Weights of a small transformer language model: 116M tokens, 14100 steps.
MLP neurons of a small language model. Each row is named by its layer, matrix (gate and up: input weights) and neuron, and shows model dimensions 0-159. Each number is 500 + 40 x the weight over its row's rms, rounded and kept within 0 to 999. Numbers have three digits each. A neuron's up and down rows have the sign that makes its largest values positive.
After each neuron's rows, "fires in" lists the words (lower case) most often at its 100 highest values on Wikipedia text that the model never trained on.

L3.gate65:520467549457521556515471532485511533495512527523467480471437487533456406527477490523476452546614465550584553524498535489526485597531513463512530472549499461604513462521508495466530469537492490521501406504499469495519534530509502523528481468531518554528534426507434471480435385559513468462522485497416554496517494498482506547440515538477555440468518493474536556451502572517494439552466485444526493545529457544456545561439474483543503418487493466496481537489513513543570518481471437
L3.up65:455489471510446494525486412524500513535512528433458539472565486530500476512457609481541457530573491531534593517536464507525509515538516462444538492521510474600529506522499545470511500552548476476499464495551484579522480579617548494578528420463486556524499494569492478507484462569527419474526461527469590486504455479504495559547511542457511558550521468459511546502467526434502521475478501489474448530470527589471501563487434454556465513495442505506532506465522527496480478470479543
fires in: "in", "during", "from", "service", "on"

L8.gate108:564449541432520489584540567486559506456574537475546491470509449471449484511584529501525512559556509499514535533451474587486467534565549510556535462523555477582503562586513496455425496543443444488517513487428506471507457561543505457501551482538478512536464423520461542467509470483458509489500493504468478458499546514505550538471529486470509517474539569426544499532435484534482479506422473558512431531501412491511519496493489459449539494494491551520559449464488526545447535515430517
L8.up108:459509578518575486520482505491546455471533507531510506541545496537412524592512533520530453558568536535537517531552561525521509520557498498463518450516455472560526512529474436489522472532452417454477506496390495534476548467481503518434542381544481504470495486491528530499521471573500539522517485565524499512473562469490482432420541484480461492470516478450513474498508428530459556493479553507479472495500502580501521588468465492618522497509488545491448507459502493574442467483442476
fires in: "in", "initially"

L5.gate488:503491514489547459478485469543533427493377495496521509519465548516560500519489520546456514505509451503496507507526536564445600483495471518559446514456444510526519550472499497516498480551533497581554465493486490499439492472529501462571518553470473478478491461506542532450539527544429474484476515485453452388475498559585431511485525493432532444540535533520539431494494426518446448537547515526496502497428495520506515506530538530479540536518507402570493505612540511506511582515467553
L5.up488:451464521438534446457472478472500482466466489550528530550525574542501511423461435489555494534497434564473504487448553507480479528470502546421567496486511442505435404491519558483492495507481528534540514510452493566495483476548569458526520520483442457499461481492538556491598480508458544491468455523430508509460469562475562488554497504492523565517503532515497476525528533488531465445527579521519539492484513538418497540502533491548468416535506480494539551521524480429521449564601592
fires in: "has", "have", "are", "consists", "had"

L2.gate451:479461518524481506621485514520555529455409536551570528479503495594488562493525546551505435464485552502471453530540556503460483511526605492496518546554511491466561456484518590557545502487496498460504447550519543467498547494460556520528441467512501489468489454506519486485438550443612437409542526507505475493547520524515513515455525442525540480508575512481543456447544426534493551493453481553514512527552510485513497481508533569492550491486522470540505568518481510506484429462451504
L2.up451:547526531491532513519513486451534482573481589526503536524480470493476535469512556574543531483461588453520563540495538511464429581531515502524588541585504525514518553454452518516493602487489518524474509528505466453504538510469483523484394507474496500523502567557548565438530524436465398508492505454454470512503482557516541498494529503457466492507579500508487509504509494535489534509500458460512480522519517416551469412443485523526455501448500489576488470503496567470490515433395534
fires in: "the", "that"

L2.gate193:536483481457514486567482540519530595469490504516448551497490508505489515493540522520493504479578531503574528483545520560427526605563420528514560546584498422521547564545541503499527503519573572466523499570466520552572572564572466532491500492528528470521561475539450522460508468492463429543501503526469495524495555553484469478492509467480516495534518451496533492545481533447486538435475565453497472500528517549524486567541442476481496450566475521557504517538586503526511448468440478
L2.up193:501506478514482534469499563470518566489470525516526546551492534507478558506505507549484532508572556517611519525491447536459515605543483485444514508560494507557520485539490473516517525492529525517512442523500466546517472522565503465522475447512537566500477455452459557485485468514460385454564529505406513467497569548499482519540511531477452484501546477503545494489485568501510508457459528459468502565517531543508480586442507413606436499578448472517498607513537517492537499555546500
fires in: "in", "initially"

L2.gate91:502493593614529438550561432556506552505445528491482555559493415544436514453516516542444490445560495583519554519491498486530502553551500496463512544511451519462562504488495495558490520548514419546468485531421512486470431517481510542568511515528446537560549483456480494500522461435511450496437490511519562531535502512373475527400492509566474486490462519434511458516462502482478503536486427470453493527455589489452503472494517472539490517498526504466511492520494480495515510531506484
L2.up91:574478540501432563452539528470479490476448556502507551548456465489518504538433569587498410520563539523396519498510453482522425506581553441500438491461491521498517494541524507456509475502523479439506499528490520488502491551483561501467416488554479494488471579472465535494524547490496462484456461454534495554469443474444476513447527423531452495522453479436494499545453567483506472517516445505482527533471492490513491554591590531477469497503561482499529546539516492451492542535396500
fires in: "of", "south", "world", "west", "north"

L5.gate114:505516401480481491561467544496537500536502477509555446545527568549449508509478458510380514533504512488493508585503486515509486370553460543509527494519442493487484509537505547539460478478556556520476496530484468552540526503420504538495546511540573510454518522485474525510518476414506509552509560500510469555561414540484480528484473546476499589496473571476477520491454500566549518509535535398453489530493509518488509532556498540397486495572467423523495538539528560490533511457509504
L5.up114:451445519488514486464492534521430552491487481467511455480552503501470494481483583523449518452527498531404414521520511542574500497528514501449475522462435538493566551451530528567492554431523543560439546490440461453506547466477535519478455508505548490547548480469453566459441517486493529502522505514416470492514404504510514475552459481480507534521504533511420436531548454488531453497485495478357490472533539530469461483453536518500526587527494453559499475464544548441507477448535492
fires in: "french", "chinese", "she", "danish", "he", "welsh"

L5.gate555:463551475484448466513517513483547445486569461493520401516500545489501494434436604515515508511587522478410471413492580502526461435492535550569580596504525478510578491506481513453456511502482490489512476450452532526482417524493560516474573499479478492504513465520559477478479539485528485488497541535520483584464541477476510550466458512523516477584593510509472449460481476557528484510505456533531465455476460474525473505550456518443494458447435491491492503533484512420530463509469560
L5.up555:488583555484509551529567502520515456550436507486431459575496518532501464497490443528526555491487492443432496508489485523481481464452591479494574547431501445526529521501576493483462523466534490532444465454493510517495484484506532479535511576494475457526489535486535518494570503538544517443481476497466540520524544491476592514566495535420459431482488496563539498529493502493498457540437479480525506501497417443489464506547526508573416521394473573535523486622505582477479520502522506
fires in: "the", "any", "not", "every", "no", "for"

L2.gate518:569514559543490467471506458499567581457524506554489434555399480458488519477473523501418444519526477494488499504493480487480489561428485506516494559458488518512568514519460514493416481493499502527498522553404478505456448563501484607502466468496493582512511439455484593515501498410506459478494538510528460529477468488438485512512498475492533477435544463478478472407464587531543606547471457502441461498530465501448485491502550518537464546413544503536481512488479472535465531501501498
L2.up518:534512571477488500396505483435553497558478511489446488499458563460434498451478482535531441572490594466435509570476526469453517568520463476497525543481427461472528491515499462546490457516463522515529454521460535539533465524451499552506505540593457533486521465445535479487437475425471457463499506445474511539559460469459461543420488470485458545465527454459471436471502569510447503449515546438509484514486439551479546533525536486438477475475594511535541489466499482494488463490441431
fires in: "south", "match", "north", "schroeder", "scholar", "schaffer"

L5.gate577:564486466547575557452512548536482435457463429486512548497471501510500478508481471584478484450504485460502574475496478480485489444502492495528527481598509549494487499548418517504501526555588510485456537449553486580467436485540508517464514534451481551501506485524583472537548475506480578442472550544490452464557520520502464594516534443565501486514509504538548488473531465487501456480456532548516480434501488608594447460488502474457477486525445552473492507507468594558481495539519524
L5.up577:584448554477527538460536510536485422480585477526560482570442500499478501514544515492519550464469466506568592519543503527501497539492480510567472504518532500516559516507460485469506500550516496440472535498545469511495541571535549473506496448444479560517437563546496485551524479434489528462536452522506441438566515543520497569569498436497488512457539517479536551535513522530499469521491513536473446448527482540559421447561558483465511563524514563446516424423524510581494448546510553
fires in: "to"

L3.gate175:519528497531497414490454552514483458502563428478458481550461527542499505446517515551547527494536506484439564562554529411494510464455592484493419476453479538530485473513485491503513486491489501484476502537583465490517578508452496487478520476518566507518487531593574537520490532529562429486540486472466476553442604516513470447482532493448463494450509461536519459527499423536538547425499458531504537476486549485520517486534506440467455512491542546436491600483491566470505458519407490
L3.up175:529524417577445487497453489538494474535448516547433404510552486445465442470519506508516505517449532459510525512454508540448522559496477474508560494469551519519473446479524488515457487445412451499451492465528542437546529555474500540482448476468463480478550538457534531517502545521502492471475516545514427443434512518472528447527444497534496528486484494537538571540484535583552446446524482475495524440441438478511574396537531498516534465471469500507468422509486489471599420533449496
fires in: "the"

L5.gate132:501475496474493461432442466527553555501555545558480458587482455538500497479493459552534516529605515523455556488487492459499527570506494513471522490478518525540460426473595492472501484576486477455553517554497538533536476459531491459427511408493561443500457511457514567490468500448472522402598455507524540459549519474505475470464501466446530461500548438461444448506539533477529545476493481523464481539550546540508494553464545547505507444431458482532505433482459514468504526541470567
L5.up132:558446487504492471473520517533519440523529456499448408475505415539567520549509524507512517580545502492551521480530515413467548479509469538497484465567456527511511506433545520532449495570481518488493500471496474556545510462489486444486509478493574491463517502468468506485474502473471469499564453550540505507551551448514466537392484515571483470514519487536547466489505498463527561500409465506401469505473436488498559524586513480467424512498407586469514439593435475537499517499475508
fires in: "south", "each", "east", "west", "north", "rear"

L2.gate633:493459540521434445551492512543557453498510498496465523527562517470515492515533569472433497469471531484521527502527562566482449517512455483492516451517447435569463447539449525583511524520484557547495473527506595435453478517506479517509463518483535528506497519493522554458467534511525515455452425561490531524505481545473437446485622474531525474483468579460538485485554531581441513405459431393468508507511495565555461528511515484525494566461538509488524544469542510541554511509542478
L2.up633:480453525531476517560487519521533485475528477494448446512441466492561516453455604486499519481535524539475499540484478563608451429505392507482530507552465457455479540490540405513462431533498454504500479508474563543547489486445495496537479472483509492535482466525476467587536472452474414570480520495496504585502534480521480515476569475475496518431500507499471421558485469572559527529484461439501449431511460515488466482478517479462506531599523483579442485463511460489474561471515537
fires in: "he", "she", "died", "until"

L8.gate489:465529521591470464471507448535510531435466534505518486600453473501517524465489470533500562556479435507497473501595467532447451514497517538492510474442510498477489465564453491454563479517477554539561483441462481509463472472503525492473532521528504492421456513509526509480514539630520494500521494648590459476530576523523536522469458508466518469445474453519440466531566451568532424542524485539522493534477507555508533515515552547443513483520530517520441482512499463492503469582529509
L8.up489:523496547485465512499428499450461476500490506466508498566462561466463490525492498505515546541498467510495457450440535542519499512530523533498571532517520445553491470539500470519462531549555557561452505438532522553486420523509483481451556541534469399549493534464583507482526469526477519525497466481465409508469495535528533545504479459520527536422490499527491425424597514566536465532548550626440517532470450505593460554455487508479503532452431535504492493511564483502493474578490519
fires in: "is", "has", "are", "had", "have", "expressed"

L2.gate200:481539513461487541533447544533528583494481435432542461486495541440516497508517553458525523532542559464447533610479523511510466532509579540532490461494519408574525444537422562426529463455573463493515488540525556457550461452581504468483505477485537471537510489498498473473548490532566524515549494514518585467422526469472588496509474470494486477512549518484489569468553538417503488547488568489486515504500495518560449484466492497581499485525460529507511543558451506475496472514443557
L2.up200:480534551513479428509477523458527569460514501487436490528438616504553461482501591442489549498525569532500458564456507491429572457531549473471505491549470557564440455472485450498519437548529540500464426495508526494464471458554483468495471532566545507528471473468537491479450512485569496462542527484553468521478502471532540481431479460512393431493494510509477490430579503514458515538515530520535484546439522541497451548475515586489477471543472508480439518460497455481568479459489450
fires in: "in", "on", "during", "when"

L2.gate16:481472511549475521532544464517512488515495487551536420424508445442525516415521533520504499556530554493456531493565576506475517484482607541513539516475468471512468550558505421532475550495605519514524504530580477531548488488509518490544521519510545525483537507525490491448511526504513481501509506546445495510494588429524523556418533551509488513430470420485489410485453398569523479591494476489419491477516532461513557478484476424573483536481507529491453464469466530496459494451493484
L2.up16:486479490589507510590448502513563543452482551506552430410591414513485554455564495499462528506526498476440545507501475461501563491503501471541511528485461498537444538533472477504514475459543556459538490524587450543554504513492508503466566534526499461477507489522428550487448563439474525506439516546480419466502611446482530516473449494463463514537482498485492466437482419538545464538512526452508493455452465498523549518493460462583478442504436496546458525499493477479538531449470522
fires in: "the"

L5.gate350:506491525495519445532448533529486493536556537475572435522579556497453497463513504524505538444536502485494583536454495537546491526457444544496466436557538552552548533557454478494557507487548439489468500474571505604499435511517513475528530510549534523540451479510516481522526506440440545451501494502466446481520510544490432557565491488467501559486522554503513392556484489514567495517522472532478456503538501586497439473457484473471550553482434519435507462515509509551488410484509598
L5.up350:522554509513548459445525508553430552473492554467536531502503541497430476460510449511537448460503461540563489497530454499592501521541533570561513489544519514511577530535507470446494492514631541425474525508497459535465490464541492510484456459462433487455476504537524425483468480457524538448476517537502435458513464483511515590569530471472504528494537500586514457472534456488547523483450451494524485428536460414519563470543447529468522499421473499437474449478466474527443508514497568
fires in: "to"

L3.gate311:463487467497552467461541477440605502512523455436441489467459561506569479471513486532442567504452543527499560501491520500485527447449422509506503517463482552521484471534505469522551493462502510478498538460483545513391565536495526518466531472482434484505562489483474503463474430520416447533476603508514497473468489457484489457406608472501459571551476486489474505491541474499448562552547485494453478455531508528469511424477429480520475474503457507453474467573534510550460575473470506
L3.up311:485480520480557471580557472410514505466492476468505465505445489566521497519524569498466512566488572455464545492446477553533533554508500514513551529493585508499514512533466479523472505463537483501532481425494437507468541553457511478456490439537480413497441442437520529475486523480518546505527501556567541511499469494514474469478497458528524548445570454504467549499532443526447496483442564542454491473443463591469456493599435526582590512508489541496534529543516514542503598530524517
fires in: "million", "mm", "in", "m", "yards", "cm"